{
  "activation": "tanh_gelu",
  "qk_norm": false,
  "tie_embeddings": true,
  "lr": 0.00955
}
MLP neurons of a small language model. Each row is named by its layer, matrix (up: input weights) and neuron, and shows model dimensions 144-207. Each number is 200 + 20 x the weight over its row's rms, rounded and kept within 0 to 999.
After each neuron's rows, "fires in" lists the words (lower case) most often at its 100 highest values on Wikipedia text that the model never trained on.

L2.up234,209,207,205,257,163,209,210,170,207,172,166,202,188,185,214,200,186,171,197,204,195,213,194,182,239,189,204,178,227,157,186,184,218,192,179,197,213,194,178,205,233,208,217,221,184,194,157,185,170,198,191,177,204,185,169,192,193,152,187,178,244,184,217,216
fires in: "born", "more", "most", "very", "while", "less"

L2.up941,159,195,201,190,197,228,164,203,182,187,218,200,193,168,203,201,194,190,189,181,223,185,188,183,217,178,199,191,203,198,186,195,179,196,210,191,215,214,180,185,182,184,198,174,235,205,210,218,213,207,174,164,210,203,194,187,193,197,182,228,186,161,184,230
fires in: "received", "has", "predators", "distinguished", "illustrators", "age"

L8.up720,204,238,218,192,190,193,202,189,209,217,181,192,195,216,214,191,204,160,157,215,204,219,183,178,189,221,198,206,197,198,211,179,155,191,192,187,193,211,207,209,204,176,225,190,190,192,201,202,228,203,196,229,185,174,216,158,196,227,181,214,178,167,179,190
fires in: "on", "yard"

L2.up763,231,187,167,187,217,167,211,219,236,202,190,194,206,192,227,202,213,192,224,222,198,196,243,210,203,214,222,214,222,197,207,222,187,200,196,180,183,222,165,210,221,213,183,206,182,168,207,195,155,231,210,251,203,207,189,218,166,203,186,224,175,191,227,196
fires in: "years", "name", "seen", "punctatus", "history"

L2.up924,201,216,202,183,161,185,229,158,158,200,163,158,172,211,203,170,178,194,178,199,197,201,227,224,199,206,186,171,223,149,204,192,213,165,183,191,180,223,217,202,228,227,198,203,227,183,174,222,153,182,173,185,197,206,177,173,193,180,203,219,217,238,193,199
fires in: "well", "just", "very", "more", "less", "never"

L2.up812,208,195,223,193,171,235,220,206,187,182,199,180,226,203,223,220,200,178,236,188,177,213,227,166,189,187,201,166,215,216,214,209,178,211,184,217,180,199,217,187,188,222,168,197,244,186,179,201,199,239,209,191,197,203,211,221,194,215,159,193,185,192,207,177
fires in: "which", "often", "either", "itself", "built", "sometimes"

L2.up36,205,217,182,208,189,193,219,165,210,206,228,207,213,201,181,191,203,214,207,204,226,163,199,222,199,211,181,192,174,238,188,196,169,226,205,165,218,237,192,188,172,163,170,197,207,172,211,192,193,207,224,193,225,198,198,174,204,207,198,194,221,178,202,188
fires in: "team", "for", "tournament", "gmc"

L2.up481,233,232,206,176,204,164,202,204,181,198,172,205,213,181,209,171,211,167,225,222,166,189,221,151,184,188,171,198,180,170,192,193,192,207,204,225,194,180,203,198,194,179,187,224,215,177,203,209,224,159,177,217,224,195,198,191,223,218,216,174,203,190,235,192
fires in: "season", "edition", "version", "performance", "cup", "games"